Part of a small language model's weights.
Size: 10 layers, width 320, 15.5M parameters.
Training: a variant of Adam for these matrices, 4560 steps.
MLP neurons of a small language model. Each row is named by its layer, matrix (gate and up: input weights) and neuron, and shows model dimensions 48-303. Each number is 128 + 32 x the weight over its row's rms, rounded and kept within 0 to 255. Numbers have three digits each. A neuron's up and down rows have the sign that makes its largest values positive.
After each neuron's rows, "fires after" lists the tokens most often just before its 100 highest values on Wikipedia text that the model never trained on; "fires on" lists the tokens most often at its 100 highest values on Wikipedia text that the model never trained on. A number after a token or word is its count.

L4.gate412:139098072088093137168110140139091139132088164157083136114176118168122107122156169122088126128187085133146137108104144170102133137179057143158135122135123149148134108119137136180131126150148094192091114108108195139100067072164165121177142139100113130058097170081162166097143119142123154168126130129094120109108088116104116169149098120123044050108097222078081200115172127132118116107095113109133103112084105088119124115087110149150055130072167119145142127074156165111107110140101139056101115119110161147079201121140138079193132114159117094080118120078123143071081161063131206134155150154123114112111132103125084124186126137143100150120134167132187132149133174102123128128136126112116182076155117176131141130114161143160112123129111123116215139105083126078156117064118160
L4.up412:184137100130119210148145117210090134104119126178095169101109117117115119120145139129155077089116088107147094099123141100086163142101127158101122150123121122130112132136139145156136146124104092134105130132069138148110053116139203121148147115107127137121080171091108129102132136094127146140150142145164137118115148092190192155132063115075100079129094162060100121122170156119168178095121083123118135080115139157180112041082079149153058109137179133139153195142128086145136127113079177112170079109180178111082166150104105111133102156125125116113092141153145138032106159118185156042105135124110106187133080145124089091083169105163113136141166095130145116119107119095097144184171109108158149117143097149131119094194145220144112148128141131084129111065119124105151115118097164
fires after: " |" 48, "|" 13, ")" 7, "=" 5
fires on: "\n\n" 95, "=" 5

L4.gate213:097104108117179075116121137154073149124144132065162130155090133112148147108123116117144109149130149116127151192145141130112122092099074149179119101146165097126206114165120128099130155150195107109085160106117121144078096070148143125142112129099136110125066170114092197207134171172150151130136055193130179153131136079168106169182233146149134154116077138164101091148151122089102171179105149061165138090114105123145152102105112105133170170119118122171105156158122184139176107141099098031135136112152114149114117120104144137138182129157164103143126039138134157116092168135178132164166168148109151146099115127117102128181073115121107131089128150146085178135122120102164102123122207136126151157144130141096155124129098142127130118103128093149130093165120111137144128059166105
L4.up213:130101112099145122100088172172063104126130131128190115174085164114160099088134154105153119188105196089122146167116135162161134063105081123178116125150197097137168131154096118062093124171150101119138162079162108141073114089128151163131113136105143084117098179131142185198137182221143102125166107189160136135153141084170112191136192152157145156139105158180125100138123170080099200159117197121173131084114153133109156096087107155151136177131107111141089126111139174161139125131113105071149142111138107165105093166118106109122182136128229109143126104157147161129065151129204106148162138116151114120087148110133074186181122116110115138110126176128114182112109147073152083125144163142117121157149141096126178115158119133127139130090111124149088108168105106134132091049170132
fires after: "\n\n" 42, " St" 9
fires on: "=" 42, "." 11, "ast" 8, "ap" 5, "eva" 4

L2.gate264:126081129117131174143121146142142086085126062103168136152141167086123072180107104150161153119160173156136149141113140171112176145103099067091173124144133108178128081074140149118095158161146068166140143115157107083156095113143170161178146194101080145085111116135116114201130179192140149148167125095172126161149149145133136093117113179117116135090095147112158110069153083109166126069129132202123091129119167083163117140160154158116113168141136122148158142143089131175118181118154112095124145154163081170133165168134151201123144147144154169138146109064087164143156144134154154141161091146141139123111119178127127060116125177148163130134161161093145189186097119137099081106153132183117151080124140137111129107144035124131122056132134137175150099185037137183208121056138129
L2.up264:178132091103146100141126169125187113101145100081138113122118114116052134118138125131074159112055093159180094128105150131178110081127131128120166096106078163135137109085126084122074152078154126118218140136171068137118184148140142161159153126118114059066086117187205096188094179116073099153190129097110116118147125165139123111091118103125169169114121153126136119150156106176106125069162143151113173119150156140120170150072130147126146179105078117183092110098083137116126183096133103200136091091136149111132128138174126132151159183137140098141137151138089143142130149180170114031140113152118081153128103164127196053135087168154142094166132142094124109140142107113123116097176124144155174115134131125183128116180083137106121126162084142107111164076113209133140115165152135
fires after: "." 91
fires on: "\n\n" 87, " read" 6, " He" 4

L5.gate136:198139127106081106134047130148098107159162121127198148158117105128102189136132190115113145095116178158060122167169097122068114137165149110150109171131184137142183128165165142161157183113108132103102127059135134154121103176112065143127184100123116137129099153150172178091144129117131156118121119077132110129121073138082120132143074162113138078153140170104145114139124108173114162101123152085163117148094144072069092114135151106121168152055118100090193120112097165115153136146164142097179112144145138144117116118097120156203090117134075071093116109092162138127155173130125171194155115122133135085097158163121127085132131125166146093160204182130097136122114123128160107107117085096147131110131148134144131153143192115130137208131172141087114096090123064093145114191150115
L5.up136:124148061151096113117154114136151112122198072156150161134125111130193158133122120142155146153143174077147119123126158164101103149096163038162184122134097111111142134172176137162148137180140151134143174121116075127119155123063066093152130131152095120116069144110145098122060130128137128119083121090151116139059133189061122125127128055119154158178132215096106048113110127136132122102122140090128150069137099112102073130242134120168122130104110158120163121132116113088140100165117158116121139144128165087091114113124185108138132116119144108178118146127133188202114158170116128114144117147176077135146132149108086090132134106100045164104134062146169171099122158127132123192175121122114136136122124057130097069149106130104198129179043150090121082095142125202099174114167165
fires after: "S" 28, " U" 19, " vs" 6, "U" 6, "m" 6, "A" 5
fires on: "." 98

L4.gate550:127121103127088134138162169126130065096133090134059104118121134131143078109157073110178091176155119075187142146117150134118166143045162145167097142145149132122140129155087132110091189126147083123126163113067172141140125169134150078118158173117093094164121109178131112150184103125125143068109225128130090154133099122156173108149141148102092106175069196097114093133125130137157105138122117158194102171160100142141152116231124108154115085158144110133140089167111136141122052154123110169103134150120124109135169120199140115049102128145025135185137125106157107130120138111132096101143121166126140116125174147122121161093150118105112124095108127169086151131100124096121131210043123071119125144127168153088175131112130157073128193103142114146178141129126074141144139101149168
L4.up550:152104162137149113141139122083147147174132065167172143077139131134134134179085163125080169181131115180124131096064184134058096162118169131127188165145114082142111098072107117089117145140183082132190131175113113109208168158116084120131126111163146192086185146057083112191096147157118138141089113122134086108135145178157092092145141123113138155137121122137152137068163113126133212103076151149114101072097191112100142070118089169158153112131095117093122092172113078148085148114114161179138171163192123166146124063141118067132122142180122134093117153091173145135158150164146131067077136118082056119128121119176125064153147119109118141156140117143029129122142128106111120168087168124087173130129115151129128103172141138122087136127128126118138115151154151108133063142117106
fires after: "." 28, "," 21, " people" 4
fires on: " who" 58, " There" 12, "1" 7, " there" 7, "7" 4

L2.gate250:130136152148116211099079139184136125119120160146133129135101128162119120111110106089194167142190161075116070152129111139148125091131132152124194181179143114110147159163150159101057125134096121093085177109154118161159065142119163199116186115152164134125133146102111101161104152211084146068120122164135086121119107114162181147085139180088158144140073127109117116207141143112158101217024108165101097116102128103168151151130168107098071087130111103148113155170126132175133135127150129126171144174083150118112100168142125114205160157157116101155097061138089135099156125153100114098112093162110217148170108189123080126159187126072110120065185107121103102117106128164161121084111119060149138161121167138175151129104102156120201116112116095119146131129166120122159119164091089
L2.up250:139156158066160125073146130175141135116148170127055107143108117141125118163113140096105159122169097109054137123135100147118123165144064099144133081095089168148161148137069142139169093072116115128131121123157074109200151162127126133144130130101138109119130105137132065143137085098140157167079093119108120191129099170106085096057112151109116127124176138091089133178050030118125172144111118128075093108127143145097171126080113187141096139141109121131132114139086128181121102156098152179165170192116172117100153149164147119168138139167183163072103130047141107118178147102102172138147124112112100146129127112129162143152200132183172140127198160175161121131087131145131142129107043202150110150119156148171129157118125116126122129148114139196187158126130070112124192161143117
fires after: " |" 32, "|" 11, " th" 8
fires on: " —" 19, " Bi" 17, " Bronze" 12, "irt" 11, " Win" 10, " bi" 9

L4.gate598:133087160119148118105196112160097145088131087142159171061114130114101173104155104043109123131110137049122122129141083091134080078175119144155109155101152116098134102082139152185130139095149164119154179172140107143141070077172136105185106190122143126161117167108123146102119135105156154133135150107128129118125132148096186160126115100145111096183184169167127152113141108145196135135074149081092053095110131173153111117117148098140113136147169109208155162097167152135070143138146114180073129095095056093135147156150087183136135137103216185118178131099112142156183090127181112085174098148173129144130153082153076154120202099075118100098129118103123078063132158116153105137083098140103111187116118141132119169151072177100087182130125138156105098119107154150168086134121076
L4.up598:151144107141104139066164066085178132132172076140116131123117127144173131115150125109153178107166196134108123134099123146069118125184093095162145185113125127120046142046143178147088193112120092081086138138053043188160140114117123098137109162178122088124158122149092145094135151131116104162124150148154096134104099156207160131116099154088060144139149151098155177101126115179143103101114098129109058134077189131216102125130181103107132149096122131144125181024052145131114152164154115100097151099161131164177129107202184163184145127150125074127129151116120133127210099123144105179088110125139130126116131152050151105127189142122122095169175127148129107116144131131186088044088073154131088183135107088083183147146129158122113115165137155099154156139083103111107138150093080
fires after: "." 15, "=" 14, "\n" 14, "\n\n" 5, "Track" 4
fires on: "\n" 20, "=" 15, "\n\n" 15, "," 13, "|" 9, " listing" 5

L4.gate339:117152178118130210082148165183132102158179099068094100173118079132166051092130138107176143165133113073157169144132132121166116099104163134138150094116123096144106132178116150165108172160116119134147143134145119109128131121096084152223114109150065084112116198136133127177107104173198157108136097093100110134097137148085105111133125138127053108133121143125138130167196117103101154106125152094108153090235123133147102096110109124140155104123115107093133150106155114174152130168173109100161112124106174090127107101092131126115070143114142193073080112155060134069109171091122127140197136089179078130148148099107101084120092088108090116086140137152158165119127107132139139130161172112096161125123134117104139110126119102122131073104125117132094180126099115126089156112142084
L4.up339:083106125197104146124188176089124092151126092159140138129147115022161129147124114149103145090185120162148152086126201147120151109101065136146122153151148139109147154064113111173158161131148116114128142105091144157126128127135094140109137166147146166124156130140092044168139138130137134179127158078167128154083136110110100158130183112071163133115104146085110130115136114164104108137126128111149153130103096109129162086173102151143091051094130129131118127103138119083161140102129131122136165130160118105173088128127153136109150204120153086169108105137095184170105143100184129089154159121125168157158108117104107191131163192062095164136136136099123135156147151147132108102076162061134103093165112150092095054127174139104166115154056135109183074108070128148099182163196098
fires after: "." 26, ")" 13, "nia" 8, "\"" 6
fires on: "\n" 100

L5.gate134:115168085077107151142099131121143173091093186130092110136130114165105144165081146099118137133109164161098172191146141130123167115081110053043156097157122085086164153139153164089158160197077110128105186144109152124138108118171143101144126152107136084124118107157081134167123175134150120149111140198093176184116071209073124101184136087156076115131091142122118108140153136087180142116164084125111172154132114094087181126131104095123102129137140118106139137133048171096117097108023109065126115134143100141091132165109135143178193086123152147176137123104077129117078145118156180049136169198110137146145133112088184105186119105115121141162140107092192121104083110085120128152149162118119122106105129147058089094098139065141131113171129135104163067136131146147114099133140128
L5.up134:118130091069128148142104123087157146104077201130073104098149159152091096143059123109151144144088199107134084138055128119188141096114108036101143087143089100114137148129162107094177056135096067115065157106096107140102114150192119120133142109102163071098138082127164084127123162090166085135104110173130134168119102136111144160147137130133093106142089133147161131154145156110128135181158085225139170144074077094071118146102140101157171121187131122084161112099085197072154137125047099108130118148129147181153116196125143113123168081140124136158129120134050139069091166119147124106117171109145118132086123144145131089107146149131117119150139113110145146067114076089084138121127140111071148106145077163131147117088141068182144143143098177121126095137080124178140096162120117
fires after: "\n\n" 100
fires on: "=" 100

L4.gate439:141099135131091153210121145135110102117084144160109132122134086102122097119140121127096082091116167170138089129138139139033175141149093125145135077141118115168127120127144132137088145172098131187064084125103110127080105140167141166138132132087126197163152142030132165085095108125140196162119153152091103147155083136147155115117138152151071096137095123135175094059148120041132126129090079117133081099045111113101101104145123159107126146080108104178119187102185112149096162135149118136129064091115159135097213125122138085165178180155132075122138131109121173107113157097115129147097143165136126145120136165117148125161035158138090128139105146068119140136167095126132161169094140102141138133130100105166109138104081120132102077116151110112138145180116093096191101118119165
L4.up439:159176095110125179146148200054139121129098146161093155146116093136093091143175105179132078128143127092184084199086150126169123126177140111124120074134071112128167086123069121094071105161099148099111097163080100138071145125161122133132180105099097110100127149087180155066095157071140179121149118075107135201184127109133161212158152154125094102164138122115186119117119166087099104143085120175155143114112100138096178078103134166123155114115083132151166145145134113126144120138129102146119160135129139101097160140132115062186146155117174094154125150082161117130120163109094133145095115124113156176118139136140155132132064109168104187148095159094175141091152090134085166178164034114143126135163118185144120170134110207092143109147111133131120130136157096118132089131107149
fires after: " |" 49, "\n\n" 30, "|" 14
fires on: "\n\n" 68, "=" 30

L2.gate168:114083163149148142105173111141119127090120104067135070166167130193103144105113135132093149200104139124107120128184127176172145112131085119126105139143147114094190149124069084168112204066172156130076152092158121110091090097078092061106094146119123126158088156107135143171113161175099093124141133157081104151159150138120110152156152100167140155161139166194134118124094122076050131123129129127130092152128156128155208082153193144120121188108092142136141116125097108158102124192137146116133172118134102114067174163154128099105176131123099155130114072083156101083115106130155126072123166136152152095124127169124111073169131115117112126079114144125146161229095188106182125110187096149118100181069151145123149158144117159146091137132145143104140133143102154117102115135143085
L2.up168:141117133119068123107098159137105184088128183103158152133095135056176131117091076073146155184162150107132125093037139121133158197117172093124106084132124105094125166119110165170146116141099132139064114090033165103137143089163101114155181060122118133166098120097126124176109082129154156143118081170105132105109156166133092124097093099086157157126110164134057141079086147134142155126107116141127169108077140166127115098147126075135170113155164185127132128110158124124098130101140127114103188094205112138162127120158135161117158129099139145143138128171163114146115153146109117124157122113063162111166129158107094053209139096152172143116119141201064117107147177109110130137142114129170171192100127130124026117132054087115175142140146145063152136103108157091137092100099085
fires after: "\n" 54, "," 6
fires on: "-" 54, " since" 24, " Bot" 7, "\n\n" 4

L5.gate160:117119098135113125121131157095118130094119128103136064159106170142117104104134110140124142128145096085141041197204083132134146149160135070164102115126147113088126081111170079142123145092195140126151131207127134155156097174127170070120177115101113161193119107121117071151116116087143145111115166091149166133145109100073193063133154105082101125184086183181147178095103120096120130114150106139074188150127133078100157138136158161145111143160114114084148112232097107101151129130143100141111126155110133133109109137125169150144127141103125122063178168133112123121131124136099096122195120184141136108148089089056126161120074167131164163154173087082151106126119164093164128130123061128120134100120133084083077097139100141137122055199140135149130129161075125136129160123130080
L5.up160:102187145115193159122077129072096090042158097153121103123072132113101158106144149137149198168058092157115084166142173132124077164160183152138189115154116120150122020137116110137116135110145170120092126145138125117157131135154174142099149081035087142150148084066040176175140099159098112089109164112128167150197049174141121135140139111139107141162106159126106148132185077114106120157100116147095132084140155130159166112140112185139171166146138110151104154191053106139110155170155150139132104160125141165103143169123086108136119187114169131168171111138123151096133093092163157118142131113099125103110115160097138126171126124090128135170111105123123113124115091116156102126116110163125125100080141084075129149133127115113184094159155128075116083168131093127040147080139113
fires after: "." 66, "," 6
fires on: " She" 40, " He" 28, " and" 17, " It" 8

L5.gate264:108175080117127113121126181113131132113114122075161128196154147103172133149098150112156145128128107155077097090123138146090091140153117152101122114183159138116130167173160126151132126127095102113098123072134106123184096093099149129156147136142107153138102126130152164106181099154135129047081073099108146113071080135172186056152092101152156167154158098099122099115145119111167130133093128046167096087168150143121142079177157118059093132099131170122093081133109152112106105149049190082087184129131127153138135111114158141155129104159227142150141143074093116152127169101178128110145136144155062082088129191174154156108143127137091108162081132154091139152153175127112115174134105085158136160114152166211092175113157140137130179142192103103118114100133116064182121061156087
L5.up264:137163160105136110119098167073162068133067141137156163124170172129141082151123120109199128123072103124103114129122119112083079105096082162165144136154134160138094159123143155150123109120119121093116146165130085157130159093118098172120111134210102113067115117113190138098152127102158119126167112094057152144091091093127175135135042120123162099089152175083105114103097094127132099155142112118136145136081159100148173119156134088117125069155139162122192135149116122134161143112120113108088135178152112117111092199150103117169159088185185150132132179097066114104103136162175177125122109131123098111189119153127114062147103142107133062156120159149162136117158080083130059127214081159186135112141117136161117181062128151122165189104165121127083087156149144104127086138080117
fires after: " U" 19, " 0" 16, "S" 12, "U" 6, "C" 4, "eb" 4
fires on: "." 62, "red" 15, "ank" 6, "unk" 4

L5.gate520:101141136119108144106110166112134086132171178117044155129176057108078147114151136145069099091115110137182157136162135149103098165127049137079145085161196128122156146122107103111091129111132109128085091129111107121045169103133127120175117189105103176112146194114138138133142182095127198082092144115121190151163144114114081149180124174091098092145096126112137193147105139151113106094164106131148075118107107101136134135137129099154115139132080160157114115133122140075127126164108069102149129101152155201110135143073135081149130164149100140113163156124154173057115174084196168150111128130124158167136130149098152134157137098134158130097184134111160139112121165091194167099132151183133118138148118175153111084113140138197101138122071152163149120119161099100158154134101156
L5.up520:128075121130100157106158100102084145136160161145163114161098107090120117136130148111154080169112069109135106109122150131127186094141116141142176061180161109145184165123139124138112138156137118172126111143077170080119111084141170138165150114136117165142126135055086155062082131168093092201097131134131120092144124108156190203085146105133142165154142135163170105117092119123068173138146081158138122101158034171109110155042158162155160068053094113121119092114162089124122134084140151080174127190120113168102155178075164107137160113177122122085104134155210111101137176151137166087123126062137099171129119118147156101171146144168122150136140141141142137137157096111073143073154115075139179122124112172137150084160088122151073128115144128088134093087163114075152131088172185
fires after: " |" 45, "|" 14, ")" 6, "." 4
fires on: "\n\n" 99

L4.gate197:093171147115124129139113108104134123137135116099089135147092154106130193156088132097155132163173178113084119142154144169089101176149153073085151115210100099138109196155132154125082131076150193134129127088124102138100142153108186096152119079056158173128157120127121152159147134097165124179148173179132125104144172126101149102114112168097066134157110191100149089116121149062191057117149022150122128206145158130120146139139120148126147110108106117097075104170169136140143093178167111025157110132133148111112148079146135190111118128136128170080170128154090141107129144087145127079146180120106124116109146095099130130141071144157113103122142160121089097108130152170137106148113084143131148135075117079176137166137102089116058137097093138157123123179106192131112145072175136
L4.up197:183155122119129158138150116164141113130155138111139154144183134109115164126171147122190087179133121140048120142184089184120076114173158143134124118121150133131151142171102104092161147218115126107115136172112086140197084121140100135144102066118150108169135156139134147126105192110136081095119138168126063140141119098177148140126125114094151156101120179094109137131160092165123152103151143114221143165145099090143089109096117100132105143107108108115118126111099099115144150113116139119137097138152162122130121179112097117138183161081141121163105087128181201118178117140175166117161079098149130100092151140105120037162145157133095197147109106116136159181136118158093097154110184153152144135122137129128087151103117159146129173081192092118123105157043131183215081147177088
fires after: "," 73
fires on: " and" 98

L2.gate432:115169087056133148196083106165135152125135125111077165168164088137139153122129155099098133142171136141130123153092144100116164130232078109119199110099142142151147102107087102142134086106115127152095077156128147155087092121176144112172126116098140129183086191059085160156136201111105143138104095189152124129162076110121176101198127165165129112123104059149148191114145098135129191168126147043168055093069111134140121106109144156080100145129174136145083151169146153105100128110134158123085091100157154110058159177151127173197178173134138129109151116088174147094096177137122133120065138097112135132098154147120132120163113149143121114112065091181150157140174152049100144145145191130126165125153134173164105124042118147173099146132183144151152108114156128080181126135119156
L2.up432:112116097128166141154102156126097155153129173083139201138161135056116141109196156102088104164111237149102125151115168111103159088123115078084128189143104118136111121112125158136119144079086158143107081098078171097106093122193210132137121114102151122117130080097138146145107150152125132166057112133152128140189169088130168130155138145134095147136073113124130107130107103141162175136072098173151135080084137142100131134094095147142089125085111115097129081142080115116132116083093097152052104151115124153117151184121164076145107122182128094128154116144121121054172162138127113103108137141135096129102119144112083113146068152152084121148188114143146180085145146114080121104197126164088183128162076191075121144023119129149171097099173158100145090161094152110187160119131142
fires after: " |" 58, "|" 15, ";" 4
fires on: "\n\n" 86, " 4" 8, " 3" 5

L5.gate75:184124112137153115111151128086162139045114105106133157123140141138105123109108140088073140128088099136111114097094082109139157146129091128093138171127164131153115129145108113155081183156155112159142133139164123193108063101165060101112126196142087059110110133107139106162163162088115119151136149149087165117081120139118127106093119133094111081150179178181119110134159156079072113130101080052167141116123119215116235144140100111118180183140078107162214148071056078159085139183146143117115123121108141153113146124105113101117128106148144131166114130055133182081114103154127168064127106119147107173147217111137142163139103119137091119107144156131119088150076140176131119143129150103168161166122113115132178108176119166149113105124120166133110106174037077156150130109188157
L5.up75:133130187159173152131115127119111233131131147156143144151108121100087137098046139116116141146110159153105102165110178126131146134152159147158154127122141112112102112170106112182136167134186079124180132144130152123102147141115092137108155205133153177137136086159154117196102162071103127167075174160054091139139113144107121130082162112104153102141140102123165099112081196099135101169157105156136118124112112111112084066149130161181149144187120074069161122103140172154119093157150118102119148158214117110108180087132164119158077157160192134119123104165191132151111196159144118106160128111109120095134092128112107091127114156156157171116101120137068125164152149085092147136081167113105060098181083133100107063169168133157173051127146151108156138168100135139125166114142143
fires after: "." 30, "=" 23, "\n\n" 5
fires on: "\n\n" 60, "\n" 22, "Population" 4

L4.gate123:180123106156142096209099091093070076161097143179131141123096106167096126149074202109150144146125149169155151197135160088124065126108124065111102108147111129132128085168108139148100170140119157122072161138125135130034117142159121098120128134084120110158188078084129142156162089139160123098116159147147127145153098132102168116149174132137100113132119117117140133162135112074148165127089107111072130087179169127133119088093099160187146088083096109162102118131171189142109145180062072099119157063119116089098181102157168090151162067115100130087123130141088189074120160039102113115122177130134104084143141134113107138122103085151085115152155175148127125084173110154121113111121112072094147143168105119179093138096142124149190144137158147126126114237105117140144128148187156
L4.up123:143115091160151092112096111152067201148123077155178112125104196113083110148131141108153110143038180126157181141084140131104157170108170128114093094104072198132123077146156131111076158163135126122096113111184073117172123159188219108141125170073115097085111116138137079109138107123129162125153130154165104138144075145113181151084152106168214077140196110120143096129146072124143115110108119132100186123126131140132094112087038120114200107106091140145098129098176151178116097109092109148142146130153109151150141108131144072138175133136098092157112114158062167114112175132126122094138148164115154130133083114088146126063188088138146102148116161149123111109092122136126152129207115124142129133160096123173143120121151044173123089154138134164166140157106071169112132115199120
fires after: " =" 43, "=" 17, " life" 5, " career" 4, "History" 4, "\n\n" 4
fires on: "=" 100

L2.gate285:099110109136135109142139138141176108070121129108115095095168133185167155172163151135110102165095137076173166200124166131166114120078124113140109156146167086131138143160162143168107164126154148103140119117213165092124105067086141096118177091115213125176104118141105151152172154156148146143132088135183082101128123123134137156172150098142141097190049174160129112144142122097096149122121150096156192185177141157146129113115163155173095152136164152202118152152111195136095118138122042031121159118139102148122138079169171130090134156151097148173126085099170181124130153139110149110091177201094126157124176098079155096199129125082090100134127133106101131158155162093124141121133124181164158178095179200129097131075146141123130097115144123176147164134142174111145163091163122
L2.up285:146102065149143124153120106133123135094095133088179129034186134138120069138138179092117137128127138123152144119104187071170149222082148088137095096110083108148129120123114126194142089194102017144152116168130184120123130106120125092106146167052132137150058159088180136198171141136151172133127180140163129139073130153149123212163123106080083097108114171079105117113139147109086159063142099159144113038090126114147147214157121170136197108129184099147138136122181122173122114123156112098131142147200094127114134127113058133133157129114133122118124151107072131104088111149124140160126157155128154144123139139122123099128129055160178131134130148218129139092155157107094096122141117104115121108128139133133119045128123158113132059115148127185112157128135125125165117096079132
fires after: "\n" 36, ")" 17
fires on: "\n\n" 64, "-" 36

L5.gate242:166131126154145059093127128165106200125187087146144152119109157162135116144105195138153202114085140101107106113133071151179131176079168116160140150109156181116150104137131154140160120162115101164128100117175119109140107127097105122078159161151127161164055141096172114113168115113136114094139066127146110088153131069101165151076126146155089153149201136125081140075150107099149107127161116120105184115191138105080143134171120100097097089093108035137107163083069145111141141174150129052082131181079114117137080107159135171175145123133121126155120097188155141124128142083131140147150179135138146160162163103029110176110130096165080113106157122170099083071092105133128136121097073085152128150129097104096092115160150114133132115167096175128123136134156171176176153129142104
L5.up242:140194113167178054170138087117124167128141074146098169114109123159103144104142151080110195113105124118094112123121116139111102151038141110114134072123134076157114129122128132122163180176153137160169134153129156125140121102119089109106115120162144175148078111121121073172112137117142170123090166104060147214145139131124135134145186144101115099126180164110119115179123138090179131109227179137099142093153101093157118139176135132092104122123108114115173169115155110157155158107107045124101156145141128140147131131143120136089142240107123151171102083150152111170133142109107212130127164157164149111166175119100089088079133123128191130106171126126135111129122168091131112137163082038150152108153148140110042088136136152139104158181068165125073120139184138162140164133179151
fires after: "=" 23, "\n" 14, " United" 12, "\n\n" 10, "m" 5, "United" 4
fires on: "=" 47, "." 25, " States" 17

L4.gate220:099151199105109121099082153084119164157150110123119089042078162155122173172124122124111120128095112095141064138110150179110130096122057146017109086132195188138124116117113130136123135189164105171074080120102186098104076134038093180125044128105113120107095129088121136117107167109103128131121134150095168137088137151127056102136138150094124141094125112115144135110136107094094112139169153132121184114092104095142166076148161132131085114065178128146127118073047086125130094124145122111100073099139112139146125095121076070116169075188130110138166127069152141126121191142158142155108164134108087106107162093122148067138159134115161102111088138080068149164161119123149107106133196144147156190142116136115144106153109094150126183075137127098129098101053138090138076222148152
L4.up220:139155136106072148167147141143067124149179110132085080170076130151116171117101153174083132123140115134103076133069127122168154084113156193129100097196075097141137085141112125164128121222060120134108100098154161153125108140137135129121063090067094139112119091162137152100142146108113108121170152109131117143165102166098075132094121101114155063086179161076204120112118067091135126152165140131139120162184106124134124126153070062131118109159091055074121126088142094121173072130157157146064159064159116155136127113137089086168149070101135112125201110131154116156103129133143147102074146137075107100150148127145048144168166141119080159181076129081141149118159107107165115132157134131161203135120154117134112162166115156139107166116139205062115137147139146112136077148102146
fires after: "," 32, "\n" 14, " Label" 6, "." 4
fires on: "\"" 43, "000" 31, "500" 6, ":" 6, " team" 4

L4.gate306:113150126135098122113149198141182119107128055142134158154099151132091081117129176098132132151099117177112137122127085142142127139092131102144117096160129153091165189142069157193151176102139100149125032128155094116093122115152101161187088147082088099099094139160165108096132088109163106124142107143145120120148128109146121135133097111138119142152141156159126169184000202156133156148188077154098076093160117142122122092139078075129111125187090122120171136133139147078128099133103109115086213144140145089164102122112116146150223152092159155118085114110127116097122165081137109148101104169146107150112113136199153119131151114130042103111121152082151078136127138118199094165209134076073132162167113121158050112137176123126120105151090134155109110088119164158095133138124122
L4.up306:132115109132063147115116156119124123103143100140122126138109173176089117120068132141100147116076066127109097083162157135130140150102102129131162099169138108125168170139109172145110199119138142151039072114203150094149162118140108151169104083081035113149105175132120103110141150090115140100121117107119115115110131154140099141159155093191136104105127134103075195149106122121149152135180066107099121056083135105123186102159117168170167108206126063088141155172105170136125135127131097120109177118171163167094133136095132144179167159141103100138109105140096125105092138131124102133131120147090098169171169125172139167158115134108091102126142155129126141165155148123153102165156127166151155105172085144121116058101134131140163071148094116153161120133071146155122125179114136
fires after: "\n" 55, " 0" 15, "\n\n" 5
fires on: "-" 63, "." 16, " cu" 6, " ve" 5

L4.gate403:095112203143144110105080112091191140133127151099142083172144121093066148103107144082213202094091135097121150174129148138169044093113140124140079069130123113126182144124121075074096133078100069147082175122132098171105103115152180147188129158062129098125150084095138117114148149114174087136119116144140133143158143154121164154180170108152110152124139136110150101117109113009178095172126123117116130111142109113169106098085116142149135127190100082128118177151112182087131199116129176111096164107148158113124129176093135115106138083082158097176099146129092150157060187107118075123120155136144128162099110145104143096209152079177082114087104167103102156104165132099157114108114165138137135159142130162133077114113112152083028101146204093166143141133113102172162121125140148
L4.up403:095151181139141158118075104149089115150075099103114138193105118135105142105142120109185188108121110107110140147143112083201125139095151138179155145174104102105076097166140121105117126119090097151052136148191108094109122100170165084163111164053092181152162106132134093126111107205120108146114155169180103139124079115105157152064190082164087085138131125173148095125118158042174074134063120096100060114151140144084096107152117093156128122143137083128078120158088142180151139100122109117128136153125144189128137160101176112082153170143171087161116123157105174120096130079194107121096129141131095136063129129108132195161142112132123109192131145176121183085137153129097124192156132166132140153135128111125162123170066085091082081141129107130131144107127111197128158096154117
fires after: "\n\n" 100
fires on: "=" 100